Part of a small language model's weights.
Size: 4 heads of 96, MLP 1536 tanh GELU.
Architecture: learned positions, biases, tied embeddings.
MLP neurons of a small language model. Each row is named by its layer, matrix (up: input weights) and neuron, and shows model dimensions 176-367. Each number is 128 + 24 x the weight over its row's rms, rounded and kept within 0 to 255. Numbers have three digits each.
Before each neuron's rows, "fires after" lists the tokens most often just before its 100 highest values on Wikipedia text that the model never trained on.

fires after: "ic", "le", "d", "th", " inter", " second"
L6.up1075:155144143117116111122149118112125136085127088103149170122130145119156115133114124146117118135111151150121169119161129133093156153137132146140121127087118087083109154104119119128124111110154156140174156129161133105065179145149134144086131137123100134126063117093138169153152143146145144113102151108099145105093125121149146119136150079164125108099146122154135093095123148161161149166108139112127095142120142138128161079160111166141162141119167147148105133156130131143148150166144110088085176177084154120133138106136138137107111171158158122143116103134089144166166126132123140135

fires after: "t", "udi", " st", "n", " T", " St"
L6.up1511:136125141167120079082119153131134152141111118167115110140144149123162170110105148117086092171151142117129121101198140129094144135132126136132104123162160109125130086110140118112137125135139114085155162140126158128140126120140134150124109147077144084147112183175148156090131152170189137098143107108093121123087153084167153098172118113162098113112175113106103159141142121124128133118111133137167101140080109130104107146141145169138118103110153142056151129153101129107116126124150124119133135140144156125069125108122116125121103109116078117124090133131125124120163116124126131148

fires after: " st", " St", " F", "d", "F"
L5.up1459:080128189122123129159129119145137124139150107101127170167147108144132102163110090166096143117131156108156113157122139073153164190126104115134122131154118087091158129111137128099122079136114122096130120113122159102116135115127113151114156170175097117140125101162159124138182165116148122144157151101116177149111088150103123126124101130110121112122106114159061121120144133108163091139110139139139141165177110132109133105144147150135159152105121161120129151113157107094133134162131094094071118132111173101182150103148140128181156083151092081120124137121126121126147102122103133126

fires after: "d", " D", "D", "in", "l"
L5.up346:091126146090146142129148129155153128104128112166139112082132144120120141124143139140144115130146140182109102094134133134145133132116138161155143112199088088117147118108160079106124123092108109098138125135152133100114167163160116131089110136119112112135107102100135114125138120129117078120146135146131117106092093156169105115151162177148120132120116127118115122141147113103170159148114071120112139141123148130126155115128147152111171131133098153081093155138151122171161180154142103115136090159119152096154155104128114111143102107098074142123161098155120118093171131156144135160

fires after: " in", "d", " Con", " In", " ex", " de"
L6.up1199:135116119155199132125138109111163129146151149117129187131113110085143115148175151138123160129149153110103126106116106136073131128110147123134123148146072119101124110126163136114141147087149153088146103117155136148093153145125146147143107103131150120191144055143115131140099166107105136149142089111172142098142146135168132114148157133127099135100166126129124106143120108162110127155119091115152179125129139109120135133135124155138186144099105138125105140141123129135182150140112129105112155135111136139178143126131140124145126160127151123116105143121124130074123155138113157122

fires after: "f", " F", " Mar", " f", " L", " Re"
L5.up464:154109145140127071117139122121124121123150109138129160170097106125125138155152094114127096134174105120150147158172094157113144138108133132127143157111135091096094161146166138068093130081161123101114159152152114120121158116124112132078110135094148107098156081118124134147139151135104061126094132118146168126197153129133151141132122099164118142131130111129124134148124123148115135125108095122130158135148091120086141122157159130137177124127114108121143141177146134128136149142129144137090105157095128144132128124118101116130145134185113112078113144086145159077167135097120141189

fires after: "s", " ", "20", "S"
L5.up1129:150137148114131123138109137140149111154127093119146169134097088163133156133153149120097143118115174139152113089188153146082101150115103154153143142122144114136161123112127123104089171125138113094186135124166104112132139156132160150132108106092136116143151106147096140099130119147119131147153115110151123080149127120175133137161125161150108155117153128145096130089096127123159120160082125132155104079078146152114149126151168117104112126113117105102163160114080099170152150108153105103166115116135141094153120174176123152161140112156143129104113104075116133105153146123115129122

fires after: " St", " +", " App", " G", "G", " st"
L5.up934:127127156141170112124123074122090109137141117110155122117142136121150143104135115136109150132118153110172131127109092119143125140098123124128171132117102123108148156166218130112111107154116091161148079125112134117142107150165132147093145118121127172124150118162119105111139146073123135144132137122111087083093121136152145104155139137106154133122111150138074129181111133088110141115118154129100091121118119130117115128123176192106071151125105137137174141111163149118143131111114108104159107134139150114121103122131147118166102124134068106162115119067099138084126118112068121143

fires after: " st", "e", " St", "le", " Le", " G"
L5.up335:121122139151103095089125128157103156136110043154121095126120135117175141141131101111072101148107130129136122129182099140100152137161098101139162105094077112154101151125133137124124148134107124119097144134160125128094140110134096149130142160092141138178117149169175136103163119128170129111129111087151136136102119106135109129148116132136155136151161107086102133132146126131108113179165145118122131140106173163104094139147131131117101134125112117073140127151102151109127141080092132123106084126112137141166120138117117100173113104107140072148171065132134185118151148103103134104

fires after: " |", " 0", " ", " 2", " 1", " 4"
L2.up1531:118129139121154103087129127148152106157148087106127164094092160158171175104160112123077129137138131098207133114145119116120110115095152107143141097107132093150094134130135144096104134130132156116106102110140145176165130141148155145179075103097126140157127118141115116051104144141141153116105132101092139111127104113160080111139162146103155107092155142130109154142135149090120127173115106129120126173156093125131126098144167154148140179108139139117148152111088129149127157096080128153146142106113129142122102134106131102173123130151139128141118077128087143078134147141090142163

fires after: "ce", " de", " Re", " re", " c"
L5.up801:149128191121133160112171126164156162149117105101163128136150162135152130131139081149124110128134125071128143186197136100129148105124120144172110092107122114124093193119110122113130110118142153086151147117147130157117135179128138147079078114141114111135110116109065143121092140138107102154085137114117147157093150093136141110120142073148171111109152078130149118116138107122116163111122155111124094139099124135084133114141181127142120144097093127125118116157149132119100114145115076186100135112118106132120106135112133146124151148144139071097106142082118150105148153126130142191

fires after: " st", " St", "st", " re", "y"
L6.up1362:092157128099104137104167104191102127098117120101128112106150102084153152090136057111116119141099124137156101188135104106119126128118141132134151089131115116123153120119160102136152152106176117114096161114154145120077159132136154133153171154114131135127147148193102119114109116149152114156154117112153129164105096133111103134157156128149132131117153143085168120143138134139124115151126170127137128182105093165142150104146117105138146156121133119144142115151119125112096173144122085121095145134118145120106125150055112133160146156104080080105129120124106143107111139101135138139

fires after: " |", " the", " to", " ", " in", " of"
L6.up86:084173166107126124142162164180120127156146134104100160107134081129157137118099114148146136092118161133158083105123135104118106138101145118164122119142151150116149116149127122100079137085136132106111125152120129123151127150121127146104132131132153111132123127139127127112089134202094122119112136126104156104106124146108127089157126110146118131099160113127117133122120149090133093159090158135136130094099132172108170135152129102148139157095165154105115136112128090127100126073116127105143140107133199178139129101132141102159107122138145119126125109106129134073101151115131119127

fires after: "N", " N", "ci", "n", "im", "c"
L5.up23:165126100152087123147103141175130125102122113121155088098107137119126111118172110106046125114117135133145132123131109119131102133069120145089123133174094111131162191179165112135133091166148125145126146091131126164110172149085133133109115134107106158131078082123143132137157147160107132138136121132121112087086168124164152106149095162107139153114170150102141115141095122086124135105113131102098138115130145139102138105087059109143089130140135118088131134119123094115145141120121157143154163138093150131154130128160135153131125130128117129148134171132123092091133148133135131130

fires after: "le", "y", "er", " st", "st", "ine"
L6.up375:126133156131119133136152150151138122122198067104145113121156113122128139103135119132103094145149127148125117097154156157113118148139149130104180137126112102113077100126159109111120142121149121157138106149127143155094151116147115140112151126119139140200115178110114150091138143129155138118109104094122084131138084112150148134175192143123122187114127151116166135114136138160065127135140135116154120143105103149081135091141093139110149151123106129156147141114145116140147116153109160123113120092134136136133122099093105106140139093124105081100105111104112175111122125079117146088

fires after: "-", "an", "al", "en", "ang", "gen"
L5.up1069:109138080116135135112163131158161116102168093110126099143085166119162123113202148094092120171110170128109131076126105174152127145111111124114136137137153103104083128125179124139128161165110109137100127130121097164122187122120086144093122120125115096130131072119144097099145165114094173145095133100115127088123161120136160144131152141156131167125148106121128103105081101118159124115110108116093094134172149103130194089132130162136137134126164131112122113114160123157140120131140151143134142155107109111129107151154098100129153123164089104135107116109090150136139152114092136111

fires after: "le", "la", "hi", "li", "y", "lo"
L6.up1105:060142129098134122108160110157115131118118137100141106144112089110172143126111126139100110158147143128154135122141131103079130131101098109128182094086094113113129117126128079122153189089127087105164136101117194107099137149098075139081127115134113136166128118148109128079145149136130120154149131148153125161082174142118116145131089115142126117107131123151125149141126119123141122136133118120113138131133141177126171121141132167160135149114141136108131117127152130150118157140182116107109134146107125095140092141091144106115134170094105143053115129114106150138106135118130121130

fires after: " in", " In", " South", "n", " U", " Ca"
L5.up355:141123143152168134130124117137152117136120135155170130115079099172098142132140173104137101145109176151116121110115116124117091136131123092150134129121103105081110154135114153107135096127102150154142132110167154135113161183105117140131123093125133160140148105134103105087110146119104107164118130090097094093114175130163158132160125122111106085132130110130091169105163122135115187107099130121154140132089080095145166122131170135133136170098149148151120151087147127102128134130130104088094165140082146095136104134120116128140166127147164153141125114131109140098157159136135156140

fires after: " |", "\n", " A"
L2.up975:140108117123158103155132129132179143111131130105154111084114170128169131122127152077110114149127109146144181125144106103085068127090115145190149119167142125114140131164138113111084133139118135116129115143149130132144157110115142146151113114104109145152112102150087110095115177106137101142131145113107097099067155128137140124140151171125111121120146140126145153131119074129077149122136104131100152156129103138071150114145150171161165147130118082135127152110102095117155147097112124122101112147063155109083109115115119133156126124107101086148144110096106167116156125150110140159

fires after: "\n", ";", " (", " In", "===", " \""
L2.up1269:101122178130128119179128136185137153098130090150128134102139125120150136101115124140148131141154108109116104118136117147077096111098108126207104102150129123125128099113165122139100144115127185093130126115172188102137169156136149135120109103112161140114078148098083132091137111170103152126131120117149119124106105127143115092167147142127116120060070107140147132092148094128138139133115149122149087104110157135109145147112126148170133128127141124095103132116126110183132138117146097105101139149123140114105102151111081137176129117125153118127108079082087159110114162115114139140

fires after: "n", " N", "en", " +", "N", "in"
L6.up913:147123174139158090116141095135123129121116130103126129125136118075124155120147110087095152089150136105126167092136096157130104161143120122124123127183125124126097173153124098122129136120133120105118127126103122152083130144135110139155151120118069113128163119123144152103158096119140080168152126139124093101055144142133112160147175143150123117101109100142093128168124107164139153115167131126142111146089114141071159112191148136162113151124149092111130126110127157112161133124116134139128129190098095141167154137137119128164112131198123117158118103127100124152145108129127138182

fires after: "\n", "e", "ru", "A", " E"
L6.up21:117112132165159081120131159137163107068086166127148131166108122102147143078116110121130094181145129077128130109166108143135140134171166123153129112097076133107132122137116116144119141102115131154106126106147124134125126067134121149152118086138080161148133106123157149119125123123123137149156125109110145111139114087122072091097163099095151122136108134161167122151134116096126141137137154114168136145124108177083118132108138140140108132118118125146088140142123116098142097168073140125108117150124097113109138109119069128135159123103078070131144098103130132142128139129149127125

fires after: "\n", " United", "==", " (", " in", " \""
L2.up7:138128183075108133138101103178142138112168107111119119122125096133184121125154102137114105143091123076122101145122108109125095145106109090166187113146103122119138131116162125132123131072196122135126102131159164132140108113135146141124115111132112139133097135127110129088154099154094122127109101154128135106132116150144125139130180177109121109125157117138097110107132089168105144139121111138093128122128124123091148076162141112120118136120161114104144144130152104154081114114111159111142112132114144104102101150140147127140128135152167126113117142085096150128147084096123142092

fires after: " ", " f", " G", " F", "ab", "f"
L5.up1268:135123133222117125105140134122127110163124099129127123098099165134112127140131128139098149160087133122160129127179127137153125158122080159099101146125187103105160155162113110084087161131124127101115137159128132127129102099085138147088117147146104106101137074100099105136113141143119091144118125138103157106167138064153144168129155146124104082105143123130063134105130116140094097132085111115183134124167145150103146128144166130088138112093177176117137165073117155130140138124152151133126125141094119166125162146124137173131139131180113097093138138086142166100150145085116126154

fires after: " ", " st", " 4", " St", " Ba"
L5.up1348:129134105133148129081170095134120119145111128087109117108110148144158173123166112101129121150112139118199134140103107107156059125125125116078128134081097127095180109129161069110089114114114143159136145167111101138135118105183113143179101162072104134147126127102150124104094144129152175139123100140101125109125146118134126105146106158120096131119128116146088133121136121126114113122113146130104108121142109113112133113113142143112143151103132123124149137198161134124109155110093119109136138132116111102104121150114126146154135098109122111112142135138094111095140102073119148178

fires after: " de", "o", " re", "d"
L8.up1093:132129170165140159130120106194146109150207138107104148136115114094123119143132133111160099128157151111101102133115159099124101139115127097128128128129101096128132125109135136088148176132141137130110091123130150132126139136126165155120117083157120110168139089127129113058111136144102131127129136107125137139138105136166105158109146118133115108084105123176092084098140151129174177125116092105148130146171115131118184135113160128128138159102145135135133130135097124107106151138096126135100109182119104130081107155122159106101141128138111107123143102129108096138097131171113156141

fires after: "o", "e", "ro", "n", " fa"
L6.up870:153127140134106117114116107134141151100130083149110123155136120134087153122143090121101131155135107138159151129158124116115096100117137157126110156151085148124111141156123138079090106153133126150101162135103081154153118149087148136114112138152145087129124122121122121103144128143122097124114111110102115128140145144123143113117157083115135088131111107058091159160107144139141124112146119092095092210104159158105162111147079118133148111119110117148162134123117122115139175136149107127132125102126136144102111124112126139115139164140146122100098120127114160109176161108110123155

fires after: " |", " "
L5.up1418:094130177140127080131115115184149116147161091096110162091094108128139152103111096076153091111161119099156123147115098138106124138051119116162119141106125134141159137144074120114085120100111106128110136128106126126147138143110157135110136108146154110102096143147057105124066105133133144148139154103089157143077162108121140069135125147123152101134102145128119121150116124110146124095127161100136127171137138165095136119096127134148106143115163143114120118096126117165139119106155162155148125151076165165128129145115135132134142107140132119147098081085133100082169184153115120161

fires after: "en", "min", " one", "ic", "in"
L6.up1246:125115101110138134156139087128123123119163103107137121135085139153123142131133118128060119122120131129146138078126090111108116124133124141068132169161117127125103188145128140097148161097144160146135120102116125113141156113124139140113121139139113135160131136156131156123152138116124152117125132110080105135095132139178136119155141136134109137135155118138093134166094148137113169175101156131155107137104139127064165126175138119128136180103152150109120130131139099131140106132166101094145136146124181129120176117165103172130134167166109139126116127152121107125135164099133144144

fires after: ",", " and", "\n", " in", "e", " "
L6.up312:123123148150130107128150140162142123143117157095126139116107116127133154127159127107135108148128147092166113130122144133135090117106131146172148164165105119123105148123120156109154164107127129130147150138109171151126160113156097130109107073109101162133095103118159116120120141150087122124187120093116154128117147089154123117149122127121149086130109103100154121130168114130117118083084132121115124090092068184126176135128116117135082094110154148128089136103112137146154167176116163139130136111113140119128130121131083158151133126131102117167112094081121125119117159123127115119

fires after: " Ho", " do", " Do", " Je", " He"
L5.up1342:062124135138152113102101141142109077116153129119114148109121129119145124087133083163133110208133128149144134109139126142097138140133163119111121127103108129122167133172125146133111109129156144162121150065114150129155117114113119150104129146082124121112129133164126143115128172129117116132137112129128126191160140120134112092150101129150127116159132132102122137149138100091079113121115094125073132170129128131101114133143109103129141118112144169111151142149175121116111110156144122096126160104149184121112105110104151127137144098122131119057077103102131131134117148098121129128

fires after: " re", " st", " St", " He", " Re", "e"
L6.up545:106114128163126159147126127153110111136091075153137086145138105106151124126119078134087123151112135064148140140148131146145149128126114098134122088119160110106120174135141166118118135151131145131109142127124142105131126081150090147103113135145142157150151146097150145129189118105108141092152165124104107132118134107147147135110102118142141149129135098093126192163105130087079128153076135134105144167109108177106078066125090118123164108118161093145161148140162106085094122114154122096054115140124155104115145154106128097158145136173124100137161133112125158089112129131141135158

fires after: " re", " St", " Re", " (", " ", " st"
L6.up258:098115124117116103108121136147146092126155075142111104153127126170094130132131102114137148132123129135147096174137123136112133160135066128137148081121152097099152123138148130111106101118150114127144176129142198140149151132130111149127128141096173130136161093165146123109166139107111120106080115109112127106160144135114088140150090111172137125126136053109107137107157093131113152154121100127111096134148088133123071086142108151150138140130111113116183137120089136136125119104122116113126089116101150114141101117124188097166120136123138127172141146123133107063129149089092123138

fires after: " ", " do", " Do", "ro"
L5.up726:144106064125110143085105113164088098124142083105127105126083148120092122131148162145134135174120124125160132149190099106166103117110172132151126150109146152139104164163124134102108127151095166142115117160118170129119118096139123146145106124113103118135082134147133104105144134166111103102096141100155120105117112091158128113190117125138098095144148101121164134127150121125110161155089125127107127131158123184086118126144079128122153116090119114137140138139186136110098105117174141086117129108101148148114102110096162129125161113111146154087173134107118127141155134100167123121

fires after: " Mar", "an", "ar", "al", "ur", "at"
L5.up1284:160107105169148109070106128131176106140145101142117156157110111155183143105154124112110099120111133148138146058119177162148092114140163170117159105173114110077110122114120129134126160104137147148067127155131097133116133112117124134123144127146119128140153112149131077138157114111092142120137090155149133101148143127122120154079135115136118148118127161122104134106116120100129145135080116124128100122128136101148159108109135125043136138136107113102107130064117141124082142165144138128158081152120129123139123123195081128087123159142114148136155144131100146117097131179091142133

fires after: " at", " in", " S", " de", " De", " Per"
L5.up217:083134185069129136109153123147172126164106129117058156099155154115124148121142107114152138169161156100118121145136103118110136125075156139154112156120127112087153135136123085125095105142165151085161113151131146124157122116174108137138101115138119104159143086127123122135133147166081121102130157138142167156184160099136106100159143127157086098067160101105100111133156065146125141174091096122118148120168141082154126161148128115143177155106107145132142141145122072122114168174098107091132078147094132123146129109109151129119145151125132118117116109082103173128125150110111132108

fires after: " ", "er", "s", "li", "ad", "te"
L2.up628:145122127094112102139122120138152086152100104085141130110127149139108153135106163119119131131081170136117145104144089140119121151096131135132086105144152133092152140105150147109105140133153113135167136142140155146126133136138127149168086151095103144180105107142091133139177135132088135132129130137140110128138148144145095153158124133119103138115155117118089137140128148127138122143109122138119108149106156153119179103111158138180115132111134120126170145103122134143119165105130069132092109151100143136135096148126115167147184154111152112096105129154132155095148150165139149126

fires after: " the", "'", "%", " The", "’", "the"
L5.up247:142113145137157062096163120140105094133169162143109119167106095115169125120107125139121079163111131122152153127148134153123118121167100137119154188098125101104117155107146115144109139098144169176182103162107131139115149127110109142100132122111142119114114142117145167155125125133104106158145109123107170118166121087124113137132140086112135128137137100123076105126172112109087115100103150114119116108115117107114124123119129158087117118123141159140119148154148107105087127164154071143175148129144098126132095111131094163125143158150102118137111167140101140131136138077142133121

fires after: "-", " St", " C", " G", " st", " the"
L5.up1151:125097113101148164103178116142131133137170105127141156184152133155135146123137114122153123137141127133195121132167132113133113160135137127129153108113150080115126150147140084121127170111142156128124107205099144112104144072135078136136155127158166099102094095172121122148092176159109094178082082164124172137123110106160139092178091112150115123103138101111074116128167102144094115107129170133167124131160097128117153132156113132123125144126156161141137142125150148135134148092121095068131149114164111157111110117110129106093118164154111148135140117090115178138104168088098143158

fires after: ".", "and", "aff", "le", "te"
L5.up514:149126139136133109131100139149119133169155160157186109157077119083150140118105128137097118119147116097116099141119147100134142134106136143116138098083142128136127148119143124117126076139170074117160115109138134115117150117105126151111184162108145136143150106135149186162152145167111075136161107127159114177141086127141132117166134117164115137102115157100125102155142174138098103154103094112121084143136109165161165116127113133119094075124083096129141152102106076112105122103169167123125096141114132119098164179114141098154144150177108120103115099153126128122177124104133135140

fires after: "c", "ed", "s", " Ch", " c"
L6.up20:121104167089110129153154114130143120113080130113148140117137149133130168130139122146161142168146125123136107119167107092127129134106073135120098121115145103115109154192133127096157117124118126197114099147099106161154146160125084133120111137149117150137149122131131125130139180124139142145117148125064078141128134148152145137137135126159156159129144121108120144114177125131115144101116195121107139177089157104103104119122113163109131134112152171105141122102124100125159156135144125075119153120096143133129080130124173163129078138090080103104104145151113097130133121111105142143

fires after: " ", "fe", " a", " of", " and"
L2.up855:117135171177140078089150112149131141146131122121107147124094126152132117116138096083125116155094120139134134094172087170150090149115130115148137172129147098084104146157129122107119202121154158120121141173145152108151190107136121142119146135128098155158130097124129105119111137157057124127110128124126167114082171129131125135109126155194065123152101125113108096134124080118116134126067101113133118091097109148109127108163088137104150130123153129125133116130139127110083097138121128133105123144124114142152103112159138155133178125129107131148114105104135113165113163126145133135

fires after: " D", "D", " Ch", " Ad", "ed", "ist"
L5.up359:108110123124140147099154121131170131139142108125128144138120198067169153135107130104136146123123133129121123097161148130174135149124077169151149151137104071092122146125130113130157154109138130092154119138126138069142155117124102137128137141150113090091143098156118130172155164138108079149080141136139156131107121170118094100113148151167119100134114083107135134158119107110170142109101124126164157140105113124142164160100156123107135131115114155129129159124094120142160166138178128110163097138118125119141135117135119118111103118166100148114119138137134115117101148119126152191

fires after: " ", "s", " d", "o", "ro", "jo"
L5.up957:182126159132103138117124080158149115108121123128113138139132122140124158155157126109136111173097142137105140117187134125106115121117099138137140147125107102142133115108098130094146211110141137105184127149120135149148144122122118150151087121111159133144133132165102114110136157142143090068105156095136145140109156094142092157147124166113129085145165081069114146118115119083179158146168096122102125155124167171154163136104093111150110098097153146110123127125098159126138144119100097148160071134116106181105100134144095114142131131088147145131107077122115138123140146138101131137

fires after: "le", " No", " an", "e", "ol"
L6.up1495:128126121138158120117100142136114108104136072141164142188119144086159142111090115154078119150119166158130111135153120095108137109127182120107149114104115100144120146188140134101132123090153159071125146107179128174061146082155183139103173135094063110119153141172133151130156165157112099139140077132159138118142142113137122103144132147168128128159133139140108108110151103130081139158163141118146103145101103150126112138162120133107121111114150107087135130136162123107114132117120143155127143129114139128142116107138119106156177119141115130116150117098112127095149128092109107114

fires after: " |", " 2", " 0", " 6", " 5"
L2.up1406:114135137083149106153161111143148123156143049106107151111114128081190145103109130127119118156119143137177162147197122090086122156106147096153140101148128104167141130143124120110098143146155152143124141132138140161161146126148168144126083150120149142146123097140079147047106115100122149131131140107114117105105126101119095102138154114122114074096139146149137153124125115085085149140089119094141086129121083073119154115127128102129154153106138158102132135146148069140089128133120115117131095152118161096134072160120112160136122128131136099106131113098126155106154139149080116121

fires after: "re", " re", " ", "f", " F"
L8.up1096:169107130131146086147109164155109131168147092145141135094104138129172115132145097102096096140119118123151154143133154127136142105149107114134156136095159105142109121152138116103121102130150106128125094164147107107099147161160141136102135144125156170134114118081149143134134179142124103156110147134126138112099141085120111116116144119141126147128109120161151129098153140181150173122117088119109148124119139156100149121153138098106130180104126099110133140146124088131102118102144094101104096168114120119090116155114140096167148122124151121117128114128148084112164170095099162169

fires after: " F", " st", " f", " St", " T", "F"
L6.up544:111125089160118083109111146126126108191123126121157126092133167163120157138170142080104097169125169139136123135182112128173159149130122111145127093124139119086125110192149112110078129121116119111145089136138123157112125132133146148113118144109102079151153123150143157107136167122132113169148137079147138072102140111098120111141117137154140130107136114096076160146106139132107139126088144141125123154123144107125130092121103177126133138111150120117152165137156145105091152099130099091136104149135116136119104147160136094135126107175099089089150153104113146082157087138135118180

fires after: "y", "le", " You", " A", " Le"
L5.up8:112129147135134139141197157164073126106112151193173127137132129088116140143097151146091067167138136164183127082148135123114162165140165180150141134095055112150141113114167108149095167135107131111140151109140139138092134143128112136103101149108137107111122177122107139144151125119090115139110152115147101156136130127158098131155106115127117136088110113126114133117134098140146143152166156115080092136091128121126118121139068120129150155103088142107102126169136092117144128155145074109159152115109119112117135130100115190122114128107096127094147159115120156148091124131124143143

fires after: "s", "c", " S", " Vi", "r", "ro"
L6.up1435:116116145135119137118132156173119112150152117129126132146128134137154169117120134116139107165081147185131099141157086088132106113119133140156128155128149116075132153151149149109123143103103105180169118116115103153131064159125103137123129140140126161143163079144111116149164146125138133149118161106143125138114123094146123149132087124141105158120143161087114127122119151099151149101090170112155134191169117126107122139110149162108104130125084123125112122110123090116125139073147131071116126145143110131123114182139148159139121106157111119132157122161102140164139077069082128099

fires after: " ", " re", " new", " current", " Re"
L5.up1485:152125146134110132123151160163158130120136103142190120092095117158176148149138120127123105169118118119114101117158131168152159098112132129156110101088150104106082170090165151095080116145149105152154133142128173166131119141101149142115104145113124134123108120083138093135155148143106131163114099135154163138093154102165175103180152100095120105153116102111105128106144089158123130120143139133156109136132123136141162130097121102158127128101140149140138132104138127120136098114127124140087141146095104091095091121116138131132144159154136083144141122102119144100129121094054133110

fires after: "s", " ", " S", " d", " ex", " st"
L8.up378:099116115142124109105100112161157075139120126106133122122166131141130131109134118097122097147150164090169103144153146104097109131111076115136101134105114124135180118152116107155114166096131120088131117157162151126139164143133094143106103092107134159126165119125119114083185128111173131150126093110116147146146138120135123105125131165137140158112161104190141153128145083153157148130101128115113102097125119150121093105101148175142104109114137152136177135113129092134128126133118123086102093127124152123151137155166158116179166121140107115100124106089144097099125129085151117161

fires after: " the", "th", " The", "A", " Ho"
L5.up692:130124161139186104110160138123094116138127101130138170149135112127187128116138105161135129131144129111121153127122141140115135107121116146136125166132109111104118101103109148175091154137137166177108130174145122145094156120127131142101109122106135143132155139115142175152100138149058077156153120120156135132096138121122094084169131108179173118123135123137083120128137126130148093151145152120150115122107115133153199080135137152088171143112119128126081152173160141100106133174100107120131156131121130156099139152104096135098143118118139111086131105138065168123159120148128136157

fires after: " |", "-"
L2.up1209:168108119106158126165125104148137141152116081127157154120145144086176135118097140090125137108154158107116160133140072118083082136080122139125128100165127134158090133122126104133115161099152177129149122126131155148141153124117182152122043089067130176134073136131061104073146117147093125121165121118153128141116135127146133145167151105137112135097138154160132132143121119097129147119121102106096142140142138094122115128143130073134137153113143129109137143100123110107132114117102112139101126157106165102148076158109087109074142156148160139122129099142114099084124166155129149122

fires after: " St", " st", " tr", "re"
L5.up395:103116158106176129110157128143144122149156094123146139120093136137145139110165120109094115133112137143120155145149122126105121151094120121109196102086114102147132156120112103100146131127149124161186142132129155107084109127110134140141147156147184169110089134204146146155127121124145104134140106166126140127136131119137109142129138087155156080095122135172109175160175150138118122126138139116121113119145101120165109063157125141127118159117104159134120126138134122127058152113130034126099140132098156114138090148123142093151135109105145105124138131109105128131114138107103149141

fires after: " the", " The", " st", "C", " Mar", "F"
L5.up1036:112119172168149083142169093172115152167115081133140151125089124104193118124139078113145126143109117123130129153146155115151127124136123113143149123115134095110115140145163115112107139144158162154125133190126142151082126095118120143089150139091116134109110120132130140174148159142111103173140127124145157137141101172161104118145133123142116118114121143129095110093171113088119099124144134124129087135129123113111096118115101177124148159113183163111122142141149142144148168150088097162089146174128175092109154136133131100164117120135105127141135083155129107133125129098093126139

fires after: "o", " Bo", "tro", "jo", "serve"
L6.up104:103107146119151135103141149123150105106166096129145137144153158099148130116111157142108098143153114125144132117141130132111140165173073138115163094114102126117107100116120124103093161130126094170109168130124147157105122125105149143158096122152158159108136132121092112110167152148111137078146175128105102130092143113143103131161131139103148089124152133125127161119148135085125164116142049123125164100142091131144157129107115132147114164113128134134103159103114157129100162131087092125131101150115140102147074097122094158158136151113121128119073114104117130140127152141127142121

fires after: "re", " re", " pro", "fe", " f", " de"
L6.up214:167112150159148098109087130179117097128128114138092116177113133100114154125152136175129153120176144060167117105157104116155132137117129106147111145122140097133147166104137109107112117119099120070166145126158157129128177134134142151126133121131114110125125113143095173090101162175127107115104122140133151099136124096182118118199133144165098106096131133159076145157142144162136160128102126125163131132132111162113139112145109125148116157107137152137150124159148112112096144112134149099080120108134134127128095152102164126122163143133143117120179123113116087147122143120110117165

fires after: "d", "and", "le", "re", "ed", "o"
L6.up118:120117120134140102162132131120116138131148129163145144155097117099116152140090102152116100137173143153100142092119133133144147190118086142108115076156121070112107144138107146125130116127170168090130151084107125142104164122138097143081135168137082118102132156120113159172142130109119075098138152116139131099106104155141133133126119107158092116134113105111130131119146155162126146140126095114185095135124102188114168133139153146139107140081122087130132171133112165119107112141109144107134143136109120109123139099119108109125133142116095100153119165136134135155137148117100120131